Weights of a small GPT-style language model, trained from scratch on English Wikipedia: 14 layers.
MLP neurons of a small language model. Each row is named by its layer, matrix (up: input weights; down: output weights) and neuron, and shows model dimensions 144-271. Each number is 500 + 50 x the weight over its row's rms, rounded and kept within 0 to 999. Numbers have three digits each.
Before each neuron's rows, "fires after" lists the tokens most often just before its 100 highest values on Wikipedia text that the model never trained on. A number after a token or word is its count.

fires after: " D" 11, " C" 10, " A" 10, " S" 7, " R" 7, " L" 6
L2.up66:392555511475610524487574469484489420474467492453526440461471474518568423523471507460510620451501477550510520474481556491455468516519484543524536547453455511495458517483483489563529587505535530497466478454493501609544426578514466563490485460508509511561432490461430496465507502534535492467564489418431425458565536522459525497458522483525434517527467496408415434496464621460457561574527
L2.down66:533460542549437398504515545482399468531453605522562464535480510536535440482428576502465547404501511601470503540422482486492503470539540503493461511488452497496518553466497465461491588474531499491533493512581574538437552501565439488423519506469542490399360534553444552460506472394532444459522433462502482493532376528425539479415515486545503464507503494549359638455388564524476511482481

fires after: "\n" 99
L6.up722:471471545586417503564446543360454479449539443429579492379528578548617497437428550434530541541583481515474569387516519448357463490560477506470507466524553527578493587463484415469504577586458407496584495413517465427543414437428517442472537439449522391485429573521514450462485536558433471453526424465489517437535613476478491465447445495518542461408410459511465513445548489575540448609577
L6.down722:500523566603461514446495505483525443527526516397474567466516536536484504367615461498498521501512485497420436473486495500460509505561466528565530481514505520539429602394402436456509489452543584536386452540458478523548497390521502497476484550448512495465401414548497576560506541523504432441513541581470484475505490469416462515509484506471479561536430603487461487561508482514529499585530

fires after: "\n" 99
L8.up963:506503577441535520531404441472465456498405471489556610432511562531528529414466474473495530553516574534475523414444523573397466504563407508455506522589511592434497519436407474511449537564439441623490539468474513438480487486467553525403519491484520372520513503500513532502526537517554439489425472495492521433426472535539508483537507546528559503486435486551514460422513612607525480518551
L8.down963:472491492597540518420518500463459537539547478422397477510490427491471514428483534492559541441496464528471536452427513549501501470465427582622557466464474468511524586508383504403429454456509458432407529508397516482469466365434593439545567571442406503460481424607509571566428452445537499595503514497481458534484345519467557523506488526513453663492504443531466493536505489525456489558567

fires after: "\n" 53, " |" 17, "." 13, "|" 5
L2.up366:481401480519509406605525532506491465548455476518535588498593599542482468587328574548530604517475472548562485553503610487499455419522395535514585488512531528462503484443449570488442546514526425485543527471410478479508534454409581482503544533511489462445533510493583478524523523484468548474525475503528504499474448426502462471456566481459508468478511493573529525498481577458455439444467
L2.down366:539523521536572441486456573453537476547494631457459515448526543488497469437458546521498514433422539561584446448444432458425513488491483558521492533468437504500650531495538443517490465536558612495510494534495460525576504499419589431544485458398458436545525412517599565432528517468485507521513531556500524380437456523459505455450454515528366466428493483507543563606500558485414466529522

fires after: "'" 39, "S" 10, " and" 6, " or" 6, " Women" 6
L6.up573:457474514555496428571429533575508460566491554526479397446456449476467582556552465469603440454587491553480463354497436415491502515464427403505523473422535453475478579591494464497560524466492530492452551527497500470483638425575466545501541491507558410551491492494428473483552575512489530532499534503591560540427471422442505455512466501499407476479483449368521456430591510572492512435550
L6.down573:483467457453475464460511489470494581562581580495494414461462525505502418440456481455534565556487502455456520575536478556459480522501566521540496548487538496548454575470568550457551451526556437535503429381611489544439444521447515512450525524533397530494460537518555489510540472523539459594564396500530434447459579452523548514589536479562482448460439521486454567550521566512588485489478

fires after: "\n" 67, "-" 18, "|" 7, " •" 4
L2.up374:532558480488478563485459492475526520516423541487524528430605514619509495596467437556480446543516565461485594537561491479512422488505527460506538477513490519540385475454386449481398528538586397525484440498476471515571565477498541511572530429484535476556497530436544508511503416503530585475485508480537564492509526556576476489409397523470548513585512394501380462517419644470516556494527
L2.down374:581487546602593556407577506486469547490514525407495614449474500530442475567465445496486481561422499465523478524453461500473521556525512416507550537457506485542518368526566433452568507520602494603483571572495415470480562492546562468437519447458423456457515464497462630485516516473551516587498499529609438509477450546410552548482498472482466531498492483520527499494489517497460452459508

fires after: "|" 26, "\n" 14, "|---|" 11, "|---|---|" 7, " Albums" 4, "==" 4
L10.up1209:456532520554445516585443562525527378479537505481477553432468468557531471454477394571441505583459520486537525390497603626488570484472480466505513577496482467486459524443556490538449479490520441547502459414412540555535539497559502423495506544557576605470592426507470463510558441556469475435513544455542519515466641486515553509473437486571478395536505491456462471536427462551526587519517
L10.down1209:463454567468460505518463520554548516516505492511476464516570458553487517552466428489508479567584456561430527564428527439650497513519537589518470510480471536504427519605515462559470508530460484514604497483515474512504452457440532428486451437555547559398564480493490497435518498516447570497509407534479480489555588482601502508509541467549478530486538403468528527525452457496463495379560

fires after: "'" 21, "I" 9, " \"" 8, " I" 7, " we" 6, "W" 5
L6.up129:458499483517587503586411555462450491478536412566487416550549518517531396525471542491447574503458447510538590524480527505510475428528475594562546449544543581521461464622460538495455486462494476476510553455510540461474450512445536529407421570486406513487556506437512513500437468539397558608473511581529505520485558547439516436482401498528473437555525557507472605545575477500435435550519
L6.down129:470516531405524474462477565467454554455522523537456568447541487509421436443552545516453548461426427496511533516466497523616539520478525572497469431518492438630519582645598475550469518536582532511469544543450532438487440529544480509563557485570453474523462547493511548602480499563512413465427506503430482528514468451438439484465371577506646532534512497546507468459559530503533456475542

fires after: "\n" 40, " (" 7, "-" 7, ":" 6, "|" 5
L2.up621:473513604452475502487489511567466515443487484538616561452579571521516497507397656511643583491501518526482446535478497471530555495606441488447446511511491448488527551357479539579558552556459471493524534487546463516558445555461525450451597522510580485464487518467474454460521403506455572489457483479444450478460602494546498491502531488426507527569518478564462467398553588426486518489540
L2.down621:518520593458454482472517476447491463451505496520530598435464564504562542474522433543595582548467480497514548454532397467553492508466551509528370435503468609536561538432457556524510543539490425462503543464488514525427465484452480423522481565479582473492453416468457508378464505502532538467608483520432513491504515547520491506420485499519441440523420563608454609513539535435543542495503

fires after: " |" 26, "," 19, "|" 6, ";" 4
L10.up498:597479545493519480582500460482478362505468549446532531464566480543521415499491565503539502479439435453486492504509431564582499518487545388481437591563487565532475485499456492528505540361551547454560526452482420569517494514413581486442468522372494481478535468557453504449587517562463536449520478580551548509474518489551520492398505512452465475548464539524564537501492542518452435551614
L10.down498:531586483377488522452535434454561550497523468469532573520512508503512586520580487496476538504448585549382577431478473526475486565484521528527437517504482561531439414471433576556449490444552487432518504458479425511526477541507427543515506501562583511527486547506510477524436442503532564471553482501510523461527563439463516547535521575397526587479412467528471536606452480497463447478479

fires after: " was" 35, " is" 14, " as" 7, " of" 6
L10.up706:503511407448601446536508538525557465582499495489539422394475461422565453412454509526572488514484505464486488556548520481497513547469508457459433494485464445547533506495503526490481513415386516487462493442504442548406458542558509528561566563499563418552463517485591487483487442470389607459465514422506462547473439554501499569513544439514445446494478507437511474542474537467484587565591
L10.down706:569512422389582435541552487528455543574519510619549462462469533529606424408519446502434455550494562515456523508614396472472589501449446439497460464536599462529558539467466553493500458421479478412499511497448500509438413436525547467547493560545438460528408486498569500468485442505563500561482480437507470472477492617516529508553488531479417550464471556445558484553529528594432553489467

fires after: " 0" 31, " " 9, " C" 7, "0+0" 6, " where" 5, " —" 4
L8.up43:485494501573569538482512462543526464549537487468521402516604496494534555423414483469371514453504517475494520487401590462497491555511416474520530547503516533477556474513478445439536489454521497472440440508524458553580541451526427328434510538481474521471553481499486591502540438453536420461530424462482581545513523518567470517483514452499441484616578473454567444422460555501447463439426
L8.down43:409460482491514475473424615486570592477504598556410501415487505507448446536531473443535516422469551581403509466501531514579563503508601514436483432654521465520502480506528512433463498423527469527429512460555468514486528392481562545565413410474418469551593442459484460451547576563455534552477474606599509469507556498434497415489510405498527588530475473446548509550521433515462546513547

fires after: "\n" 33, " |" 26, "|" 19, " " 10, "|---|---|---|" 4
L6.up315:504504441513556458536503558598519473511431394485503466446449459443539495491533490532485431412401502504576517558493403557526525568521516369500483479583494530462483500446551583508519592507589479484443532516445431512432479607502610541498527487476416512432490504521483546492514571523496471448444362440480503469552518497556508467419485477400409515538470482540484434523585519508575456507500
L6.down315:435529483437504420490475602526514396500521532477488535488560519517410392463488461504561462438485518536579531481532414573506520434409514397472524452585496500494494529416536566555475569545468503532503566496522481589486466518433588511546468525395499572451475449427512526446434530491430435512441426482505472432514470514514524504552478604408487575458592489520459441560585523500509469509516

fires after: "\n" 100
L6.up18:481520614436461522534588520413442473468513430449509600403480530559518487402503493474513537475514511522510526520464531603534488479536537474481438425534535587505467520373481396391426500523526427574516455563519461472431493469536494447452607504438470472489526597463489521358577566463482515470426357492498595393513578494560432499485460491570519595501507435478487526536533483497466574610499
L6.down18:436509602505438451453529449559527504526540509436475558441540424560457459472513505569508512552585450476465576436531610453523473548524515569555542424540504452488527520425393503514505467526539471497497457565508502445356466488601526532449423604483478506451508474489452496494493524468548493503389454463470534472509529541426457528507561469496526508514531522558511521508530512586485500568489

fires after: " on" 50, "On" 16, " On" 13, " the" 4
L6.up1043:458428576444580417435524475478589525471458563497563538540604488528508552528453502527489498533525516459485529487503421527478442525499571465495525495521523576505565518569472442413526495405436532476457477477424596458536500503527523545455493452421487482530506492594579502418531483511535518527540448549490424431589503437516536475556457474548432564574572414511437457581502449550483481488385
L6.down1043:516413521498537566482510523510447541474550464408570471434431576596483496515450542607456577456485528500535396486505517563516539491475434503532474443432452530489571513571473568551515484563581557451555614566514477500507422424560516547536469424529464478508435564478451455499489546528475522469519489461504432475457517492511493529476461504596466479584518402581499524483580498525499509443381

fires after: "," 29, ":" 14, "\n" 9, " |" 9, " in" 8
L9.up347:481486537480594395439506525480385469541513522444488452529517491508521481445433456460526467513462491484589502553513474484420489514453544393487414529572497559564541518558514466412524450535347452495459503456477451528407573356465518557446476608443474486400576623529530511544471436555498498554444506511471392556447519490544485508483444566438532540534494517495492473482494508510437468451610
L9.down347:448510507542549597406527585667525413433494459506408469493417549556488433457545441488524458480540430463557563506533503506569523556495497495608486520478536532505525542492557506527476456488518469552477589517504455555462508541416481530527487499505534580560523498456522440569438516485536425525479531518499534472470514568484543517481523510485576518516436429448355547479554611560467454526527

fires after: "\n" 48, " Township" 11, " Dark" 9
L10.up586:541508549480566391471542401460494474504513513472467514447518497466463449460603496501570457565562575427514487560547512499525498534622552535539482472560412432523505520439532524470483496480470480543501491532498447489485527595472504522497486531501506493455545549505447462505466553611470570550511538471571499553486449393388564451434533515492536561547512508471473585460474515476461511520484
L10.down586:523473435560509579508498430486443511515409523457491542574533558511498620542413505503470489414456482574435532509461515477466564444384551489612464485512547558431545493558481472542498483423469470464522467479508518574453484634489485477550502608432506472570485408508480515547550546510538541507462495425476546445533465504568524563489391521507510563463507399585499459499471405446470501421487

fires after: " |" 60, " became" 5, " is" 4, " as" 4
L11.up894:524519455452473508445465511444482449416483462509411427510534475521458391442493550528475451588484394502471503489449499500589473539556457572467528521509479501475520408531579475526518506490432472577472480416526482654540520459452460484492558451499572472555573548556456594484511506491561565485444469462502506526444482487511453524520419390526509556443542536466592567526597456527476536548531
L11.down894:558537484473559466521481421441482567420489521514465440494562556484481552513415476484547432493573469571403545452463505444591459494550501456452468454488541500498426445436487524478540493531497445506430495486493447497589566489560536371531578518560476402560463533606516473531455431500353474530489606458505487426497579497504479615600478462511514598524536544486529568551574570644533599466481

fires after: " |" 47, ";" 7
L2.up228:591592494439503475519427442420470536436387536605392468519417572498505479456400485474521523539499357553519470573470539571477554499488518472452493572496570565505602533565510539413590501523516445487466483517500504529470396433469489482450501481444485511478530545461458517523548430587385548523409537549473503448487516536541453504506479517495389503549535498391391473482546514561479472499447
L2.down228:540524477493448461492489491586570565568533487550480511593474454452417514535478533511575522450538591545520493509443525493489489505457504462503457546449506558482520513489569494460489470473466415562449444583488612544565558499450503586541484480506462405474464370534478569531524489500509428552430523459601505567528454589487489597525520495512462411426523487511486559491504445525507565438375

fires after: " on" 33, "On" 14, "\n" 8, " On" 5
L8.up15:437475420502504427478485606538527488536447464516508477573508426453533461557417478431524522586449534494505480486438539511493477532499500508465518499535420526568530426515466515468545522515500470472463529493502497522559466538559510519408453433447414508523588470521539439562445469446516523530557487495480444505468624529421517487526516472465398425532477340542511491515519513641507437491484
L8.down15:569569482477528533542526528513512488466433524434393501530466495494480457570544443489447472512526572563520529430431479566501475501571421538557558506462457490457492488426475401470528545558588518457515475526469562439578434507537499565449406373517467543518475499500514376489525538563545496464586516629473443496549594432495545464528521391557461483503666443531542475506510586539557496431508

fires after: "\n" 28, " on" 17, "." 7, " On" 5
L10.up682:513598516475541437561513502487493531496475518471579559470547455467540462473542497562567556553508473525514562531479493590476559496469512546441527539531429533511504509435503412423470530530471475521497492577485561388573447450442508591456434488458483561465526526479479432539424428500439477494509518452582512509472534563492592410452434451484579518509436442516395511555450505466471467624499
L10.down682:567521454422525474532471406560539568497541589511563554474525376528504441481517465491592483554474390500417473497500491554508597488498558490556450538473481492484504572533489556540394519486579583437484570539464533555544507425436499441488436401436500529472429530554436429480495467508492457435543483475479412546590549534551464499541472558573481558521455402453423538581463456518388618510557

fires after: " " 37, "\n" 28, "." 9
L2.up84:447441434552486606355536483577481415535536462523514434578542607559534492601523521506471508466442509530499470466576480491408572596489425521483612382485414567496511513444457485551551449466599447431530431549501465529532447421440496476391502606597475477551488518440537542601533460482577509481527465426584498552521525486512482469413403489491570486517459517449523584536527495534563529436516
L2.down84:444521545562544532513558511561403426543541537421541547388542547584477528454565491442528470594438481401416532474435477429467475531602563450428497458445523469515423522435465460503494506501510543486440508426467576514525485470531550508539526450475585543519345430528557512513498476417572439614486499465401493475478511520511508515470468456594496509423470494457508514544492547586523426529617

fires after: "\n" 42, " (" 7, " Dark" 4
L10.up418:514432453534545418401476461463509538552606519533584506493569595428389496478518480604451422524488601500430442482481540502463469464466498493480389456544477529483491419490517535487559529570486451447468513543451437506517436525447505483575430564569431453520488491420549467468456593587418537537510473510500561511486505405492437430448591475513538465449512499459518465522479491469497518499478
L10.down418:507568584391458552505507606494443483497407532540420529491441536535517547479470525473487514520497447415549427591460500504459499506493473470545556463461546509497592592398562478479472470457472448539496471506517493409476529554524470529560541493468609534438438473448453537514479413484586483413552503503484419412487567526519520505484434534494517419423548554608451501429530495507439465576482

fires after: "\n" 72, "|" 15, " |" 8
L9.up1047:536493504552560512543576596464560571481537568490429529392493497492509465473453472600490567665476547535481511551531558560484441473585474594599522467508539576470505524443446377459476486426521548546473497539517543499461553391495483564519505560482525541497513443500434463587476478474461538495498540428580483491553455535574604388481433507540557577431385547501412498484517462511438554441494
L9.down1047:497557617555546589524540480540497537523535587462541421567496520473504560478474485612474509607572524485509612477381524581549471535511431523437531444512464570532520544460507549561436505492425553489489439500527542487487490468532562453525448426486522469478451531476475529476517533428560595515432448528608480517439530517562395473547457490508534500467371412476548473503514432463499508509489

fires after: " |" 66, ")" 6
L2.up748:513557512538525445583497453465448624543451578501479520394563591459520466457389529477502604471485391445564441590481577484516491500431504424422403508483519452514558498496479494465476511589479437461425478519554502460574442456520549474415491536419529508414571489492466530516572480582490516492514442486494492428526557475582493504443503527427470568479470471516436494400518514435527495419461
L2.down748:451456482503453441529550476477459542444506542578521511621491546500513456478519529454491509462547461524513514548601523481561445556473425514520519527503512502530559436570558481565548448409570582509423495541464481514534561477440502558533506544556494509567444509441419506527495464483515506545529491529565421582495414520433458513489430451564401421523450414555579484523503433503486407550525

fires after: " was" 22, " is" 20, " as" 9
L6.up548:484534430450542473451466530530438490577447569538416444424521527499474427519455455566457441556513628598430472494459532547515480538500510611539430473531528511494392509494487455432435519581401455551427499499636498503509507472519398568598465504440525475545505537495570481442509437471464553454468480478474496507465580498492412479488468483501509382444477406550494573494605511495483511577542
L6.down548:479467535533457455484464463527542524418509524531431489564555467447507488471578453513457571491492457513504586517596471535425497535576539413461475612458502501466579589457480542513431555435575402508446401491507446387485533447494563498505490525504451503611463453471513502533563523527524479488458543420544487516546382569531553521526509502517479577455470475500485444401479536402481573510528

fires after: " his" 30, " their" 10, " her" 6, "s" 6, "-" 5, " His" 5
L6.up933:517467521474513477539603482561461535453454358492444398538489442519497565484485573490504496523523506501505555422480516477494413531504495480472555408434424552496496603479506547500521504477485545499560607455403467509444557568515549478511453481570479604493432398479479481525509451480564522593444394469585552557546498510455499409430515575467558492462589562547480423516459398490447493457466
L6.down933:549524504490540520555631544546469472553527505489542493500459524443454532606432457571459475511456440453510502466457412486608587508527481514511509445535481499486527496466476537518527507425583507451489499540455524551494590442518407465530529489530478531528466491560468486507486455551505577565486468473526558522561476470389451454454519507467505568583595562516508474530517466409520522511497

fires after: "s" 16, " C" 16, "S" 12, " " 11, "c" 7, " S" 6
L8.up212:473437585525582568507533497515472497528495520585523454434541474527487493360471578366589546502551539501529589498479523562487465571505451452530495543564446574531414587492417508471525549457505433431571470515474480538594552518411510524484557526532501531526534455462415493523502574484539461489518430426469475523521464667494482413482507435427418535593512506446513439479486521412439502552611
L8.down212:439462590539476476495457567565441501524498491500527507472529475464560539487450489611444498522535515489550451447470487496583557512529489548549561476450585619507401586543515485477438476412507547485441407500548525508525583471473549502482522474561476508494545556502381418488488514467520422565526527438570603441453438608527485596459513495536466558541504445462556445500557451582576537447566

fires after: "'" 21, " the" 19, " its" 13, "s" 9, " a" 6, " his" 5
L6.up583:540522463504538512495443547581509485485453416578429502447491492522493441521499505560559530484486475524443458479449548540558599473470513448470571481465498501532472463536455523356550534521464508516467460516487511550483515500540458490540433463596510523459475552529499475500411422384551512613357410572609458546500480539494441435502537552447462498606442601600477521507424452414530515471539
L6.down583:534498469511440450521470392507500578547382498481492447506505493578563467566523468616483563454570453489478574500534562504519549520500492513520486526551453514524535482613566516475518503509428517457653541539421564469488444421444493474550621463569584494414520550566477524457530508475572485459471556525500531552413525494533525469450471500506391529473527534488467355528482509545508548513554

fires after: " " 20, "s" 10, " of" 9, " S" 7, " University" 6
L6.up697:492418514467491484590524577540429590517524465564549531576508536486502503470553600499556510457516473539444488482591614402513526502432488492459479586498482500504436472564555514443577504539456483460433449507583445531501516482464505501532548522465446481393538468454488570619443526499464436592562585549497429549495510481492462552515526448444409538556494503457482564416508563532481451479536
L6.down697:499499545500495568565552552491364499491549428499598581555527556498512518584551539477438456486549457479514471574457452537543480431572524456541483461501434498571466519483449515534437562411565436519515475567543508494515577399454484449471472453516453387480362511501469441494503555602439436599522549482533553394566509478625420568467558492519568571485443491439502529443483463490512401481521

fires after: " at" 50, " the" 5, " an" 5, " reached" 4, " At" 4
L9.up1117:477474472482543522538555447581492536559480384476503485492561550476579464468515550522563526527528502529470581501426516519454537558520500461446462492487510507580494430459424581466499563519567487490495501513494453502371541433601528562491458506474463588494430445394556477596460462444443515616457533544549465579456561546472471506425501595485435469448524644518507432413457474472498481526495
L9.down1117:470424480529552491465542506509471500566538457560490494516488510602474498574505555527533538459454447553511503574495461464529542511509462481494523533457456486508503566582441601501578433491472493440507630486463487472499549444471531419494538512448418399477457468563512468508493506443452546502503527486504510518528446472425480557475540494510506582480538542505432547438447434481512464456493

fires after: " (" 30, " \"" 22, " 2" 4, "-" 4
L2.up984:517411539448579493455576442573491470463510524518575455432477556414512432444447519447479554503551495549484446553537516509412484438514397441520483532467612522579501524563475525511484542488489565435507420470515520525574517533545483496543553578576568483506490449524485538494527382501399512528463485453548529481501609464532508507503533528538563499521515440607409494479498556465476434563497
L2.down984:462560524492500488421465547486481487448459485552586546510554573524620446459507449483462574524435491480526543486561440418415496525519509497549517533414537512452495503503500502501419532519476535521420477550521549470547551511475393409446503498559523403529497519498483534435449450495422568395437426444455638514517479511580452506550465448505467482483465555494548612459478401494565479505513

fires after: " the" 38, " on" 12, " at" 10, "\n" 5, " a" 4, " to" 4
L9.up936:424579518497554436554549450479618599541529452482513413480454499532526546524455615414522520358459543582480493495547516522505465588426467555514465524516433544585502465522492543486596559418509417534450472484501543411494450507623497540432548546549491501370498458464480446491546463521507510493550558438607532547474456448458494548499565482504530447573571423437480434514450445476501488476464
L9.down936:451440428402547465493490530465478454526496455602482543473497542488407463507486386532471468472579494511502507473617459538504489490437367510533432522482423434508498560432533491546533440408538465552543522475428542555526498550410589482542431449471439425502426466575569478450564478507525512460485502551561482606537396501421547451474474572444480461461531527500528395623471478496519481499515

fires after: " |" 35, "/" 12, " and" 11, " /" 10, " or" 7
L8.up721:420519487525524438531431483574519497489510483498530487537501353481493542493466513555553459485595499534471442404515469437540459441449479499439537467474470569517501536519453472476631501381522488479517506602608464515453562459502512516459529490499519513467479534463500556435480502463556507566524491571532527482502496530542482516537461480527375512467501483396515457542480544570581477548558
L8.down721:482532465461566443526570367510540481579550439506437451521487482432453483509528517469599440461499519475614486434445500583513535534449473499503481443582536525452602521417609532519535551470517475477530454529516507513480611621451463578500588454543555512551438483552549571404427399511468532467523518503518418543500453486457551511492505474470520471448569388474464428447452571534491467455531

fires after: " |" 54, "|" 6
L2.up207:444490499482505492526515485555487488535424484474443561432468401477505499586450488533504501498493490503511505610512457538503495578556495528470426571595527481466401620499511584511418530542500434477384480477489452572530439397514585561535465482538443512459487459539440533460504544497535532549431517454569506427507584544498515449483512539452566596472539423595429520507418424521457511463559
L2.down207:534508449545466522561586445600477488457446547474502526528464607454522461511462555440520494475581543464488389489582528476473542441461540514464519529543532533444595434495586451481643506551545483538448430477559515508536538588439552462497556488467450387477501469456467516524574504445508606529459534480539580444439552551554423429574495526536504528520511476567566598627492427453458462555540

fires after: " the" 41, " this" 6, "s" 4, " as" 4
L10.up449:479582516550443459450538554536543424560458454491475544502485553485460454558530336530446392491521536572435593526515528501546438472577549486487457459553532474571560486516534479522538555544476506431542495512522459569503557506474431553528506450502498340523445521543493624452511511470526541562471411517454499464560489540526525393471513565532540598432543490460430539459465557423496456543519
L10.down449:402552545498458586460385496416497478561564548536492433456552508515563418474458399522484499428507541520532417396565520469488522490516531406551534575482473545479566563505489492551481499485506531576540438540482485489443503515542483448515491467594435579577469566410600566548454495469467418556524467507463491445484481588454554457486458484520437551505502475516513530532553437462518543474595

fires after: "-" 34, "|" 12, "\n" 12, " In" 4, "C" 4
L2.up1223:443505476501518479605480466533590519581546507455525541489609564543436583488489413489459561517522507520370549612513485498584497402529552506517580487507487439436572404421399537523458517565584460520531510455465540490518491496505493407443521539578562537543497439538552544497470474543544559444521559465520475470396519533492473429508593456521586517488456394552413458468577602514503507489519
L2.down1223:542600454531525649464522392531480531456488475374445516483473425498515576601473418515495471541440443513515526458468511540460491455514559511445612529497460460477528513467389445486469599484540444584576486501520480481500503529563491465531436524580486483444478424420449488516457471496516459588517498442688499519595538575500534520472508449422502420563499482489501431551476475542453488459531

fires after: "\n" 37, "|" 18, " |" 10, " 1" 8, " 2" 7
L8.up177:375459494510526518540547588509539470518464408489539518443496489459539389531494412534464385519407557522509510473445559625490531572509540476413540427483445590525461490503530543449453469504472451485469484474502480500557482499419514501492590487374511419532484470433522595527521524514571532553525393538418518501426514487585442458513423532538495457474479600559475501512515513463543551543565
L8.down177:506543560451557477428581560473480490484484454441511506517474539563465492544494465539439531388471435530553548499418484542567613450481529448548490462510468528533394550527551508472470524506508535509574535541441495447533461517472496447466620401477524458434535366567555521519465449517485466466574484469402472550456426478390482517534420407547439513451518584482573522602557485470597450454429

fires after: "\n" 35, "|" 18, "|---|---|" 14, "|---|" 13
L2.up1246:426523614527468507520514541399510410557535483574484489479451464585514515467423516545505445518499591513525508467444516542629585425543488587510475423454483593497495489532463538585547574443444555385515417509557477468508503448476445513548507514505456554504518460506524417510436489513443550480528577406503485404529514501588564457464377392552636502578501489515446519496502511568501586494518
L2.down1246:491536573502606615573459525432427496501536463589401481540476483624625531422527559504522534473441524495515568552440498587554542498491505515499477469515490526510535449484393522587569566451477533431561568474561547448459556538492505425529464599526440520453472499534551455462464464513463499469465482438509538409445530463447617515516461432573551585499474474413488502470522601501476517490538

fires after: " (" 40, " 2" 15, "-" 8, " 1" 8, " 3" 7, " 4" 4
L6.up928:461460440424496427540488464573518525489514484512556507467580511523505443506558546500614517340438561548433409517476507494481461443535461489455476503474537502510501478435446522490560496525478445475453466498516470510475460494550436514472442572506609473524512404500482531497634457477528470529451472486569401547467565429527505554457448538511485518511385385483530512498460510476547518562456
L6.down928:582467452552579466489419476467481495472489411486574540466544437564513518529499420475438536601511427512523439598515480505452505421411541469479516474513469496472432418456588542484436504448437471505528450436499445519402551529505460498489569528493493544449487478527567480564490578538526526471585568590438575584482502515577400476544404515444500508577468515518469463547424502484491538478583

fires after: " the" 25, " was" 11, " is" 9, " a" 6
L8.up1040:513558464491579477480470454540518506484569525448493443462511475432521487555396591367571532453505479467516611590544452509529560483537463424496443574511482484608499508553484553498513570504453487528446456449614452456454528476480495542484570527537544525519452547479508472423495476498445576540555590441469527508417473443497470486439477465483509445518504411557590460593611534533600579466573
L8.down1040:536506456475492538548490530458405493522489610496462486439490527511551381522501450488541486447518464453523515475475454520495489564495444522532573508524569512506475543464485493512522510439570437459481516403520549492521411495463523479551482510582509403411452562481503500419399549442548500449502490435507465569588486503326450495549483531473476540497578475575493542536575427448451501541455

fires after: " at" 19, " At" 10, " by" 9, "|" 8, " the" 6, " By" 4
L9.up940:415422582600507473566588520521480530516482540480621497540519488482507484439490452565504545545522485489393466488580604516408580536424509580524472530531561524446482413496495549544487478567508553599540537453429394420414557550430506541529417454515496476513432502465439474585415488582522486445482545581489495518578514479430419435444431461438491538463506474536495486493431520468448532504462
L9.down940:475506422473514451611507470456513509539483358500482498447482419536520501447561511458523546559544417497425533599485483503494505530538633476520544563476477470478466488517484592504490551544524524490574581496490526438534453516493533487468563516480464508480535500469507500485548449536500522440588636492543598561506506465455489445593442381518535486479436516564488571430477408495433483504533

fires after: "\n" 64, " |" 10, "==" 8
L8.up875:510491422492473519527450509521485477416496469430596475567522511419476538563511561558461439489565588469568555429508534521470547496427494449467456472507512507589430468472554512408538522547471378497510517511561420462610482416501459475465473598499520464464532435469507502430493478467478551444440518475538560504423509478525504565522555494565471454445425613548542494462498547522536481499554
L8.down875:522530490494452429446512552463473521382491468563426530540530543584501597481523568502481438575516541458518520480492516519456513507470530427442523449547597518613576500390515572446549476477456473515517524539466372487561383400501502564472558562515503423394492415499621506481444530552518538467508536359495485577560490490481439528509564531465524501478451534541469528478496585454507491517376

fires after: "\n" 47, " Dark" 11
L10.up7:546482456477543426408498517513559499488437541450556538452475521461521575530427493511560493517560513561455511540436541557565440429430484530497440463533523533540515501497586563457526561511486425454524543510495489492498500611425516525524513559441584417468481501446520495535550553569425549466546585423500506567517516476415500508519514513573509481434427525438477508427462603500484432495465
L10.down7:534429515590479495487529426416482503467420545495497536458487583534446550429549532586496515472420533534510512557534500543458496503516634526576570568498425531549620488502453538577562404481530515504431459510463477477490514628556574434504485465430519446482504455543473558499496444528497506523400559402488498432553475476545492502491443513460567510458561477521529463557501455416466507429513

fires after: " as" 33, " on" 12, " On" 10, "On" 9, "As" 7, " As" 6
L6.up1170:532487555490413441450438570493502442411443470540545552599538593452555510507575410523538512456461598481562416475478482591505419522512445464532499425494502513502582484498484454506644499487490509522532441480508514502533409531509499664402596398430454493523593509493501416376544505543506519572554518569566447492507547511564610511509504443564521464476529477461445400569446586527492457593545
L6.down1170:484578525455488467512507545504521513435480569530521505492533434496503480507609501551493498515604494568455523411480634488525550498522370503578499467479508467518475532493393497498502483536443550416505549423496508581483486533504456559494425449412452541366429485547507444556419521511513456499472453536511412634511555582517564446556623463568560455416550472540436541560522490567536399464467